From a checkpoint of a small transformer trained on Wikipedia.
Training: a variant of Adam for these matrices, 846M tokens, 5705 steps.
MLP neurons of a small language model. Each row is named by its layer, matrix (up: input weights) and neuron, and shows model dimensions 48-111. Each number is 50 + 10 x the weight over its row's rms, rounded and kept within 0 to 99.
After each neuron's rows, "fires in" lists the words (lower case) most often at its 100 highest values on Wikipedia text that the model never trained on.

L8.up588:49 41 49 49 67 53 43 47 59 60 49 52 40 27 27 62 53 45 54 39 09 53 43 48 49 63 52 58 49 43 43 36 56 45 48 32 51 46 57 56 60 39 38 51 46 57 47 48 54 42 52 54 53 45 56 55 72 33 50 54 52 53 62 58
fires in: "of", "for", "on", "new"

L10.up208:29 52 35 56 55 53 45 51 48 47 52 55 87 41 49 62 34 59 39 48 26 57 66 58 43 52 60 54 51 51 45 29 54 50 41 66 30 41 69 37 70 46 42 54 62 57 43 62 61 39 40 54 51 45 45 60 51 49 54 59 46 58 56 55
fires in: "a", "fountain"

L8.up988:34 52 56 45 44 40 44 60 54 43 45 60 60 52 46 47 31 44 56 56 29 35 37 53 37 33 51 46 39 52 39 61 54 54 48 57 40 48 40 59 54 62 38 55 55 42 62 53 39 44 46 59 47 54 48 59 52 46 59 55 65 49 75 64
fires in: "be", "been", "was"

L10.up881:40 30 61 48 76 54 61 47 63 54 59 46 52 50 53 45 46 65 50 23 44 49 59 39 42 42 43 39 54 38 48 43 51 49 44 51 50 48 50 49 52 28 60 49 50 49 59 63 36 40 25 50 48 41 52 51 29 38 43 48 43 47 34 36
fires in: "league", "of", "division", "professional"

L20.up110:51 51 43 51 65 39 58 60 30 53 55 48 54 37 55 56 25 52 51 48 36 46 54 68 41 53 55 52 43 27 68 48 54 61 48 34 29 56 46 32 69 67 48 52 59 48 55 61 58 56 42 53 67 55 50 79 61 41 50 50 37 31 60 42
fires in: "were", "was", "a", "be", "being", "been"

L20.up447:58 48 48 72 48 51 39 64 38 52 56 72 58 44 54 51 29 74 37 46 28 41 31 40 43 49 53 60 38 43 53 60 48 68 42 37 30 39 66 32 54 23 58 32 54 53 49 55 53 24 56 52 54 45 55 57 54 41 39 43 44 35 72 59
fires in: "a"

L21.up81:39 50 62 45 62 42 42 46 29 61 55 46 47 51 44 43 40 53 43 33 44 44 50 37 53 60 43 63 38 49 67 53 45 45 42 44 48 63 60 60 51 49 43 48 39 43 68 53 54 51 49 60 48 58 55 62 64 62 56 52 56 38 53 56
fires in: "of", "for", "and"

L21.up154:36 38 74 58 46 50 38 46 66 51 65 73 55 45 45 43 50 44 46 56 30 61 49 40 44 60 41 54 58 36 54 44 48 49 51 50 42 34 48 55 49 55 43 45 46 39 59 51 52 50 44 48 56 39 49 79 52 29 45 42 62 56 60 62
fires in: "has", "had", "was", "is", "with"

L19.up1011:48 55 42 55 58 56 42 61 57 42 44 59 52 45 37 56 50 42 56 47 35 60 39 48 23 55 55 57 47 52 40 63 50 66 48 62 50 37 43 40 45 59 60 49 58 53 40 46 47 42 44 42 52 43 54 48 62 34 59 48 41 56 43 56
fires in: "the", "his", "her"

L8.up392:65 41 38 34 45 44 52 50 54 51 51 55 57 54 35 51 34 49 44 47 42 61 48 42 48 40 48 51 46 31 38 49 54 53 53 72 48 61 66 53 52 51 42 56 57 51 57 55 54 57 45 47 57 51 56 50 70 66 49 40 71 64 58 72
fires in: "have", "has", "had", "may", "usually"

L21.up848:51 40 61 60 48 41 37 51 60 38 48 49 65 56 45 48 55 46 50 28 47 47 28 74 49 62 51 42 48 60 60 47 57 55 48 41 75 64 50 57 54 60 48 45 53 54 47 56 46 51 52 47 66 45 57 42 64 54 46 40 58 61 55 70
fires in: "he", "it", "she", "joanna"

L8.up393:55 54 53 33 66 53 46 45 42 44 63 61 60 49 45 45 39 54 64 61 58 51 69 32 51 47 43 43 51 56 59 40 54 52 52 51 40 62 52 32 52 59 54 46 54 50 42 54 30 39 44 42 68 43 36 56 41 60 52 63 62 29 60 53
fires in: "i", "men", "women", "fiba", "izzet", "u"

L19.up362:87 35 42 59 36 58 46 33 42 61 50 51 58 47 48 65 44 53 33 43 41 46 46 51 54 54 52 56 50 40 56 40 47 50 57 27 49 53 58 54 64 47 68 38 60 44 48 53 70 33 47 49 66 29 51 52 46 47 52 51 52 28 57 58
fires in: "the", "was"

L10.up800:52 32 60 44 38 48 35 45 48 55 51 66 52 53 62 44 52 42 38 67 32 59 40 69 38 37 46 49 54 36 43 53 45 53 63 46 60 43 54 51 57 45 52 58 38 55 35 57 51 63 47 55 60 54 53 52 51 41 38 36 66 59 54 39
fires in: "has", "had", "have", "in", "there"

L17.up630:47 52 52 49 46 57 47 51 52 37 62 41 44 52 54 37 38 50 44 56 55 55 48 44 50 46 46 50 56 19 63 51 33 60 64 55 54 52 59 47 56 65 42 54 48 25 58 40 62 59 51 54 57 58 38 54 49 50 40 48 58 48 39 52
fires in: "the", "as", "appointed", "to", "took"

L20.up375:42 54 51 49 50 42 50 45 53 50 42 64 49 52 36 60 38 38 46 58 54 57 54 59 54 27 45 64 49 44 54 50 39 48 54 49 59 43 69 59 47 56 68 56 45 48 34 71 57 62 62 53 46 49 69 51 59 44 53 58 49 67 47 50
fires in: "have", "has", "was", "had", "been"

L20.up114:55 46 33 54 60 35 36 32 45 58 33 59 45 53 45 50 43 60 48 46 37 26 44 54 42 49 39 47 53 50 47 52 59 69 50 48 46 47 62 61 56 55 47 52 59 55 62 66 45 57 47 54 61 55 51 51 60 24 53 57 38 46 54 52
fires in: "in", "on", "of"

L8.up402:50 63 47 55 68 43 59 41 53 39 66 63 45 50 46 50 51 51 43 42 43 52 66 53 46 47 46 39 45 55 50 48 45 45 57 56 29 51 57 54 49 67 52 69 50 47 50 53 49 51 52 47 65 44 48 73 34 47 53 49 55 59 77 48
fires in: "not", "had", "but", "never", "almost", "didn"

L8.up771:31 48 43 38 40 49 49 64 46 36 40 61 68 47 37 32 33 66 40 61 42 58 52 44 48 60 52 61 48 35 49 29 47 44 35 65 51 33 50 45 51 37 34 57 63 45 47 46 46 41 51 57 49 47 59 61 62 60 55 47 68 48 75 43
fires in: "a"

L19.up654:51 39 36 59 54 45 57 61 62 45 42 56 51 42 41 50 50 37 64 62 61 39 53 63 43 36 37 56 34 55 59 50 69 48 51 39 48 35 76 63 51 73 39 48 74 48 39 46 50 42 46 49 57 37 40 59 50 34 40 56 45 51 50 67
fires in: "in", "same", "that", "one", "end"

L19.up574:47 42 51 31 57 47 50 39 58 41 55 62 59 42 50 54 53 32 38 48 49 46 36 40 41 51 50 37 49 63 51 34 47 53 62 28 64 46 52 35 45 48 37 57 45 26 66 45 49 58 34 22 73 55 40 53 52 58 54 55 48 47 64 62
fires in: "her", "their", "in", "his", "m"

L8.up1043:54 45 55 53 51 35 59 59 47 41 61 56 77 45 49 58 58 49 38 53 54 50 54 46 25 56 66 45 61 72 58 37 47 47 47 52 45 29 50 42 42 47 45 75 57 64 44 45 57 41 33 57 71 44 46 51 61 60 37 51 65 45 53 51
fires in: "it", "him", "them", "you"

L20.up263:60 57 51 36 58 36 52 32 37 58 34 65 59 30 25 54 46 45 49 55 40 51 65 31 57 41 46 63 48 59 36 59 59 52 51 46 54 44 53 53 51 45 44 53 43 53 48 57 53 55 47 51 50 64 67 57 45 31 49 45 41 34 61 53
fires in: "a"

L22.up507:47 57 53 43 46 43 55 39 54 61 64 39 69 43 44 39 46 56 46 43 39 54 49 47 62 63 56 46 63 49 41 48 48 40 40 52 66 60 49 58 50 51 44 47 58 55 58 44 60 23 57 42 48 46 45 65 52 58 30 49 47 58 59 60
fires in: "of", "led", "among", "for"

L17.up866:40 44 60 55 70 37 63 46 40 59 46 44 62 47 59 40 45 49 48 32 52 34 47 54 38 39 56 37 62 42 60 53 48 46 73 40 45 55 82 45 58 54 55 63 58 37 40 55 58 34 46 42 48 59 53 45 53 56 55 75 59 56 62 45
fires in: "was", "in"

L19.up688:42 48 30 63 58 39 61 52 25 65 58 65 50 48 34 59 53 60 43 47 35 36 42 42 46 45 48 65 50 45 60 37 50 40 60 40 53 30 53 39 43 54 37 52 58 51 45 55 53 46 44 45 54 44 64 50 62 37 58 56 35 52 66 58
fires in: "a", "la"

L21.up1062:52 50 55 47 74 56 55 24 50 69 36 57 62 37 32 56 59 47 34 47 55 39 53 49 48 52 53 52 51 33 49 50 62 46 46 42 50 28 53 50 63 55 56 48 52 56 41 52 35 60 42 45 50 50 54 55 36 34 29 46 33 40 47 49
fires in: "of", "for", "among"

L19.up834:63 58 64 51 54 45 65 39 46 51 56 53 54 49 53 49 56 42 53 42 53 58 72 65 65 54 61 58 55 50 39 39 44 36 42 46 64 56 45 41 53 58 56 65 52 56 47 54 45 37 55 44 51 43 50 52 64 50 33 45 26 40 45 53
fires in: "for", "of", "to"

L8.up72:45 63 52 55 35 49 38 55 62 40 41 49 40 46 38 53 44 64 55 38 28 51 46 45 55 37 63 35 43 46 56 41 47 43 18 48 63 44 54 38 59 39 24 44 61 59 62 57 42 51 34 49 31 46 52 55 51 45 52 47 52 33 66 56
fires in: "as"

L8.up1095:44 52 58 49 55 63 51 33 44 53 63 48 54 61 51 66 50 52 47 58 39 48 42 45 45 53 55 64 48 35 31 43 50 50 45 61 58 39 52 38 47 76 45 53 41 55 39 72 46 51 45 43 55 43 59 56 46 43 34 42 45 30 34 70
fires in: "of", "from"

L20.up147:48 60 55 46 50 53 55 32 39 61 51 49 59 44 29 47 54 51 39 65 42 50 47 47 59 37 47 78 47 41 68 55 53 50 40 31 42 41 65 63 46 62 48 41 34 49 47 47 50 53 31 44 31 52 38 65 56 34 51 46 37 60 47 61
fires in: "in", "of", "on"

L19.up98:53 44 57 45 56 53 53 53 42 47 48 44 51 45 46 46 47 61 51 49 40 43 40 35 30 59 52 32 61 41 64 56 48 46 67 42 30 62 67 30 53 62 42 48 48 44 35 48 51 52 50 57 58 40 42 57 44 64 59 49 63 62 55 61
fires in: "of", "on", "in", "the"

L10.up107:25 25 46 33 39 69 55 60 64 39 39 36 66 47 57 39 47 69 54 49 45 49 59 37 50 55 43 42 58 44 75 50 50 48 34 65 44 60 47 43 56 52 52 62 43 60 78 40 56 68 42 45 69 36 54 55 51 40 60 50 42 53 48 51
fires in: "the", "appointed", "received", "retired"

L8.up982:38 49 61 58 55 64 60 47 46 42 57 56 65 57 44 62 46 56 25 47 48 42 34 50 25 46 52 54 55 58 51 39 48 49 40 42 42 42 64 47 33 54 41 62 67 38 67 59 40 35 45 47 58 40 42 59 38 34 49 46 61 42 54 58
fires in: "out", "on", "off", "not", "down", "up"

L19.up41:42 51 39 25 54 54 54 35 51 42 59 44 62 50 61 59 34 58 60 48 49 52 50 46 45 63 45 55 69 57 52 51 51 34 65 34 66 51 51 48 40 67 49 37 31 57 50 43 53 58 53 39 55 53 61 56 59 54 57 40 43 55 57 56
fires in: "that", "as", "of", "while", "although", "however"

L19.up638:42 48 51 43 58 38 54 49 46 56 60 76 55 49 41 51 58 47 40 48 58 40 45 64 45 61 50 50 64 47 52 53 45 63 47 43 51 45 31 61 56 47 45 37 59 53 56 71 54 37 52 43 48 46 54 50 50 44 69 46 69 52 53 71
fires in: "been", "was", "being", "be", "were"

L10.up718:53 42 58 45 63 58 48 50 38 36 50 48 53 40 30 39 51 51 60 39 39 31 55 47 59 47 47 52 25 54 64 59 50 39 61 15 58 55 43 53 49 54 47 49 66 31 53 57 58 59 45 65 66 36 33 51 37 43 48 55 48 61 43 49
fires in: "also", "guild", "s"

L17.up331:72 68 59 40 40 61 38 40 32 55 73 56 74 57 39 50 39 57 58 39 45 48 52 52 41 35 53 57 48 42 33 34 50 31 55 40 55 44 42 33 44 34 43 45 52 53 46 54 44 62 46 39 71 35 54 46 78 41 43 53 35 49 46 77
fires in: "that", "of", "the"

L19.up940:38 53 55 41 55 53 19 37 53 50 59 46 56 30 55 54 48 48 48 54 48 40 54 36 49 56 59 43 44 37 68 47 61 39 40 58 50 45 52 44 26 49 38 62 65 60 66 51 43 36 45 65 60 34 46 53 49 40 54 54 68 52 48 54
fires in: "with", "by", "in", "on", "which"

L17.up457:48 48 58 49 50 61 54 54 43 61 76 49 61 40 43 56 38 50 52 51 35 54 19 41 69 68 39 53 24 50 53 65 63 43 32 37 57 65 53 52 49 41 49 49 49 51 58 49 62 70 43 61 43 43 47 48 57 51 65 39 48 46 37 57
fires in: "of", "to", "according", "particularly", "as", "addition"

L20.up860:49 50 52 38 54 54 54 51 57 40 61 40 69 46 40 37 25 71 51 46 46 39 42 61 48 51 45 43 68 42 34 50 50 48 50 46 50 13 59 33 70 63 59 50 41 45 55 39 45 33 52 55 48 36 55 45 54 50 53 30 43 53 44 47
fires in: "of", "ibn"

L8.up0:48 46 54 37 51 53 55 54 47 38 47 53 54 47 35 37 54 73 51 53 40 63 61 30 35 38 44 41 63 55 48 37 48 51 58 50 47 52 59 31 32 54 46 27 47 43 53 61 48 53 35 39 60 44 50 51 59 65 48 57 60 37 57 61
fires in: "men", "women", "from", "were", "w", "l"

L20.up401:58 67 50 37 54 44 56 52 45 47 66 59 61 38 34 42 36 51 51 44 46 40 12 45 33 59 50 40 62 36 53 45 45 53 54 50 45 65 56 42 47 48 39 41 56 44 63 61 56 39 40 35 56 56 64 55 64 33 46 54 64 29 62 76
fires in: "an", "was", "hold", "all", "be", "being"

L8.up1037:55 54 46 51 55 49 39 59 30 58 42 62 57 40 53 55 61 39 45 71 78 58 55 69 52 41 41 35 48 48 47 44 46 45 44 47 67 45 63 56 74 49 55 66 54 55 38 58 61 58 40 51 69 56 44 57 67 50 40 53 58 34 53 28
fires in: "number", "no", "never", "this", "some", "more"

L21.up921:38 68 21 46 69 55 61 62 51 47 40 51 55 46 41 49 46 44 49 64 44 63 67 48 50 39 52 32 43 53 58 47 61 38 40 57 53 51 64 58 64 61 34 59 43 45 51 47 34 55 43 55 48 50 63 51 50 47 53 37 38 47 59 51
fires in: "which", "that", "a", "this"

L8.up601:47 40 44 62 58 59 67 47 63 35 36 69 54 40 43 52 48 58 40 35 38 57 38 38 32 58 63 45 61 60 51 47 47 48 43 39 55 57 46 47 63 53 56 54 48 63 39 57 50 41 49 53 40 46 40 68 69 47 51 54 50 60 54 63
fires in: "his", "the", "a"

L8.up1028:39 55 47 59 56 54 36 62 48 42 56 48 67 49 29 62 56 42 38 49 57 51 64 67 58 47 51 55 42 49 59 42 57 49 57 65 41 59 51 47 46 50 47 60 50 42 64 62 54 25 51 58 85 46 44 46 48 40 31 57 36 47 44 64
fires in: "a", "about", "made", "road", "only", "route"

L20.up526:54 69 42 53 44 58 53 42 22 36 68 65 54 48 54 53 64 43 53 45 54 54 60 51 41 42 64 45 39 49 70 56 39 41 66 50 54 50 60 53 60 54 61 54 46 51 45 47 33 54 33 51 58 43 37 43 57 46 15 54 45 42 25 60
fires in: "of", "in", "it", "band"

L8.up4:62 46 47 49 57 58 44 37 47 56 74 46 56 51 65 48 54 61 37 49 57 49 44 50 44 59 54 32 62 46 49 39 49 47 38 63 60 59 51 46 53 69 66 65 47 50 47 64 38 37 42 62 71 41 51 69 49 23 44 43 47 32 39 40
fires in: "of"

L17.up632:54 53 53 37 72 38 43 45 57 31 58 62 48 52 56 65 44 34 38 35 39 62 18 21 31 52 40 56 53 52 74 43 45 53 50 46 47 61 72 59 38 50 47 50 70 52 57 54 46 46 32 58 58 43 40 54 52 59 53 47 50 60 49 52
fires in: "his", "career", "s", "its", "her"

L19.up817:51 35 52 52 63 41 60 50 48 52 54 45 50 47 40 55 51 34 53 59 39 53 55 38 40 64 59 40 39 37 36 41 53 33 47 56 45 53 39 45 48 62 50 54 58 54 52 54 36 57 40 42 65 13 27 55 74 30 37 41 45 81 65 45
fires in: "has", "had", "in"

L21.up111:71 38 58 24 53 44 67 25 58 43 59 50 38 47 43 50 40 57 30 31 35 48 53 50 31 42 64 57 44 40 50 52 62 37 65 57 56 45 68 55 60 53 54 58 48 56 33 49 40 41 45 67 51 39 58 58 56 46 50 51 58 39 41 47
fires in: "in", "the", "on", "of", "by", "and"

L8.up619:69 48 56 42 58 59 39 40 73 56 42 40 65 34 62 42 56 62 37 51 45 57 57 43 58 41 49 31 50 48 42 47 43 49 33 54 44 45 58 51 57 54 65 57 41 56 61 65 55 58 40 70 65 47 32 55 63 43 31 18 39 54 36 41
fires in: "during", "at", "attended", "received", "from", "bachelor"

L21.up890:54 46 32 57 50 43 66 48 37 55 60 51 80 58 58 70 31 55 70 54 47 38 57 55 63 46 40 64 67 41 52 40 46 44 26 64 44 33 48 45 42 49 46 53 51 72 53 47 45 42 49 69 45 33 42 51 47 49 41 61 66 51 45 50
fires in: "of", "for", "in", "usa"

L19.up764:44 63 42 38 76 68 50 30 55 52 66 64 54 52 46 34 60 40 40 60 47 32 57 60 67 39 49 48 64 55 54 51 54 41 24 46 52 61 57 41 53 44 31 48 55 64 64 68 63 54 59 66 50 52 61 53 44 52 64 43 54 35 52 62
fires in: "also", "and", "then", "on"

L10.up555:37 47 37 45 78 42 53 47 60 48 50 63 59 56 67 52 49 56 53 50 47 45 56 22 38 62 49 58 39 47 60 37 44 59 67 38 45 42 59 42 76 44 40 57 54 49 61 60 58 55 40 48 62 45 49 55 54 52 42 35 58 20 56 62
fires in: "also", "both", "these", "separate", "either"

L17.up217:65 50 59 57 69 41 47 66 49 49 64 60 50 42 42 46 43 35 68 52 58 46 56 45 80 52 25 39 43 49 50 45 56 36 32 59 45 65 46 59 51 54 58 50 55 31 68 61 49 53 46 48 60 47 34 39 60 44 44 46 53 38 38 53
fires in: "and", "or", "then"

L19.up375:34 60 48 63 42 46 56 54 38 53 58 49 57 36 52 32 51 55 44 49 48 43 41 52 44 53 26 34 54 53 57 60 57 48 47 58 44 31 80 42 52 52 49 66 52 47 61 56 80 54 48 47 41 28 39 68 46 55 63 56 55 55 55 62
fires in: "an", "in", "the", "s", "very"

L20.up890:50 28 48 35 68 40 36 36 39 54 53 61 51 27 47 31 40 47 57 41 42 53 57 34 53 47 40 34 49 51 56 54 57 58 50 41 60 51 53 37 55 37 54 63 49 33 50 49 58 51 52 38 51 38 67 45 56 44 65 48 54 39 55 45
fires in: "of", "general", "s"

L17.up213:46 56 46 43 60 34 60 33 59 52 58 66 68 62 36 49 55 51 47 37 54 76 39 57 45 68 49 42 46 39 54 61 55 44 49 44 46 58 65 56 69 41 35 25 64 50 47 57 57 48 41 46 48 47 70 49 45 38 59 45 68 43 56 64
fires in: "and", "so", "then", "particularly", "but", "later"

L8.up413:58 44 47 48 47 60 35 55 44 51 56 45 47 45 47 55 51 65 40 44 46 40 44 48 41 44 54 51 48 33 54 49 52 47 50 46 67 51 47 40 48 43 54 49 47 50 64 56 33 27 43 48 38 42 57 62 62 52 43 43 44 47 34 38
fires in: "on", "by", "at", "jean", "when"

L8.up111:60 52 53 60 63 50 42 42 50 71 61 48 46 45 57 57 36 42 38 46 50 44 56 49 55 54 55 74 47 43 32 48 51 54 28 46 38 56 46 43 42 57 39 45 39 68 59 47 60 46 35 65 73 35 53 58 64 46 29 45 62 54 76 54
fires in: "and", "public", "academic", "united", "states", "education"

L20.up369:33 44 43 53 59 60 47 49 22 56 61 55 67 31 44 58 53 50 50 60 32 56 39 41 38 48 38 52 53 48 54 48 40 39 50 53 65 49 62 47 62 43 42 51 50 51 50 45 45 51 49 52 63 35 35 54 56 35 37 52 46 52 48 65
fires in: "of", "in"

L8.up513:48 36 51 55 70 58 49 38 45 51 61 45 57 52 56 48 54 43 70 60 42 56 53 57 29 61 49 57 54 43 68 59 43 55 38 63 35 66 39 63 44 48 51 61 51 37 68 46 53 47 37 65 49 58 51 35 38 39 72 71 31 57 40 63
fires in: "rochdale", "labour", "football", "submarine", "occ"

L17.up926:52 48 40 56 45 52 47 52 44 40 26 60 34 29 54 53 43 49 45 50 35 55 39 63 35 67 35 52 51 29 51 43 55 50 45 37 50 32 64 44 59 54 45 53 52 59 48 54 37 41 46 46 45 48 33 54 63 35 47 55 46 50 62 39
fires in: "first", "a", "one", "0", "last"

L10.up851:50 26 45 56 39 48 45 44 56 39 60 46 42 55 41 40 27 64 47 47 36 82 37 63 46 52 58 44 49 56 50 42 47 50 48 42 44 62 47 43 59 58 60 66 50 50 54 51 35 34 50 71 51 55 71 53 41 68 74 49 50 29 66 50
fires in: "had", "was", "would", "did", "made", "took"

L10.up885:57 44 49 52 56 45 29 33 45 42 67 56 45 47 50 53 52 54 50 48 54 30 48 43 48 52 56 52 58 50 36 47 48 46 31 34 55 56 52 47 57 46 51 45 48 52 61 58 21 55 50 53 54 45 69 62 65 33 55 58 38 36 34 81
fires in: "of", "by", "as", "that"

L19.up30:49 56 70 48 56 61 24 38 57 50 58 51 57 52 50 46 44 39 40 60 51 54 40 41 50 65 51 67 41 34 53 66 57 46 43 54 45 55 56 47 46 40 40 45 44 42 60 38 47 47 58 56 61 44 34 47 56 46 34 53 56 41 31 53
fires in: "of", "and", "buying"

L10.up966:36 33 50 36 54 52 53 45 70 32 44 37 69 57 42 47 54 80 55 46 30 62 49 43 53 46 51 40 52 45 58 22 53 51 57 53 46 62 56 58 71 47 30 51 59 64 90 58 47 48 53 35 21 45 48 56 40 59 86 43 53 60 56 57
fires in: "as", "to", "where", "when", "for", "with"

L8.up725:40 54 56 74 47 54 61 39 23 55 60 41 42 64 49 42 50 50 54 46 40 41 50 32 42 66 55 50 51 35 45 34 46 53 28 48 65 66 61 63 37 41 35 51 59 61 58 45 49 32 34 53 51 48 59 53 36 45 58 42 64 41 64 58
fires in: "united", "not"

L8.up568:55 59 45 49 40 47 56 45 60 45 50 56 46 81 48 57 53 59 59 52 37 52 56 60 81 19 55 35 48 49 37 54 44 41 26 36 53 40 49 42 73 42 51 49 40 51 58 60 36 64 66 56 45 47 56 57 39 43 42 45 58 45 37 50
fires in: "all", "early", "among", "allaire", "during", "after"

L8.up721:44 61 46 51 70 50 50 42 42 46 60 47 62 49 40 47 52 42 32 58 40 66 54 59 43 72 44 67 50 53 55 63 47 48 42 45 44 61 59 38 47 26 34 30 59 61 51 51 47 50 49 47 33 48 63 57 37 60 49 52 60 57 54 65
fires in: "to"

L19.up836:47 69 32 53 49 45 45 48 41 36 53 49 52 55 56 53 63 42 43 43 38 79 51 47 49 54 34 48 40 40 57 39 52 38 45 41 45 63 58 39 53 59 62 68 57 52 60 44 45 53 43 46 39 44 42 52 31 62 48 51 64 50 49 59
fires in: "to", "don", "that"

L8.up1099:41 47 34 67 73 45 48 65 42 49 61 51 53 32 44 50 44 39 39 56 42 49 27 50 56 57 44 43 42 59 70 45 49 55 49 51 48 53 65 65 55 35 54 23 75 35 54 42 53 42 28 42 53 55 64 55 50 51 54 46 54 68 64 59
fires in: "in", "to"

L8.up775:53 49 38 46 51 54 28 40 60 53 41 58 44 46 56 40 37 57 55 58 55 60 55 66 51 41 54 49 43 40 30 50 48 47 33 39 57 22 47 49 51 47 52 30 54 57 64 49 42 45 50 70 52 48 58 62 50 40 53 59 53 28 59 53
fires in: "by", "an", "american", "first", "premier", "national"

L8.up263:48 37 59 57 64 65 53 45 54 52 41 63 49 56 59 38 45 64 54 28 47 60 43 40 44 32 52 51 39 64 68 53 53 46 62 44 55 56 55 42 58 65 40 31 46 47 49 60 51 45 51 41 44 48 46 57 62 54 38 37 50 38 58 44
fires in: "most", "both", "particularly", "more", "either"

L22.up857:48 39 49 44 54 48 50 50 50 40 51 64 41 52 45 35 51 50 52 49 37 56 24 58 46 41 56 50 37 60 42 39 57 43 56 44 52 59 55 47 51 58 53 48 51 46 50 50 33 69 51 57 59 59 50 48 66 43 55 63 45 50 53 52
fires in: "it", "that", "which", "joanna"

L20.up212:51 61 58 61 41 58 54 63 48 54 47 87 37 39 46 60 63 42 31 57 56 48 51 60 48 33 45 62 42 55 41 51 39 47 51 59 54 46 50 60 36 52 57 50 47 47 54 54 53 52 36 60 55 65 53 48 46 27 54 46 50 59 53 49
fires in: "a"

L22.up658:65 54 49 51 48 37 56 43 48 51 52 51 50 44 40 47 52 55 57 56 39 44 49 37 52 32 47 47 63 62 44 57 60 48 39 35 39 34 51 41 42 50 50 37 54 51 52 66 61 70 43 45 64 43 35 76 63 34 55 48 60 56 56 52
fires in: "in", "s", "his", "more", "to", "for"

L8.up74:58 40 18 42 72 57 69 56 43 64 47 59 59 64 65 51 37 44 44 67 57 55 46 60 46 45 49 53 47 55 61 46 46 46 44 59 52 33 59 48 69 33 33 66 59 43 62 46 54 54 45 51 72 54 48 53 47 57 74 52 55 46 45 63
fires in: "this", "an"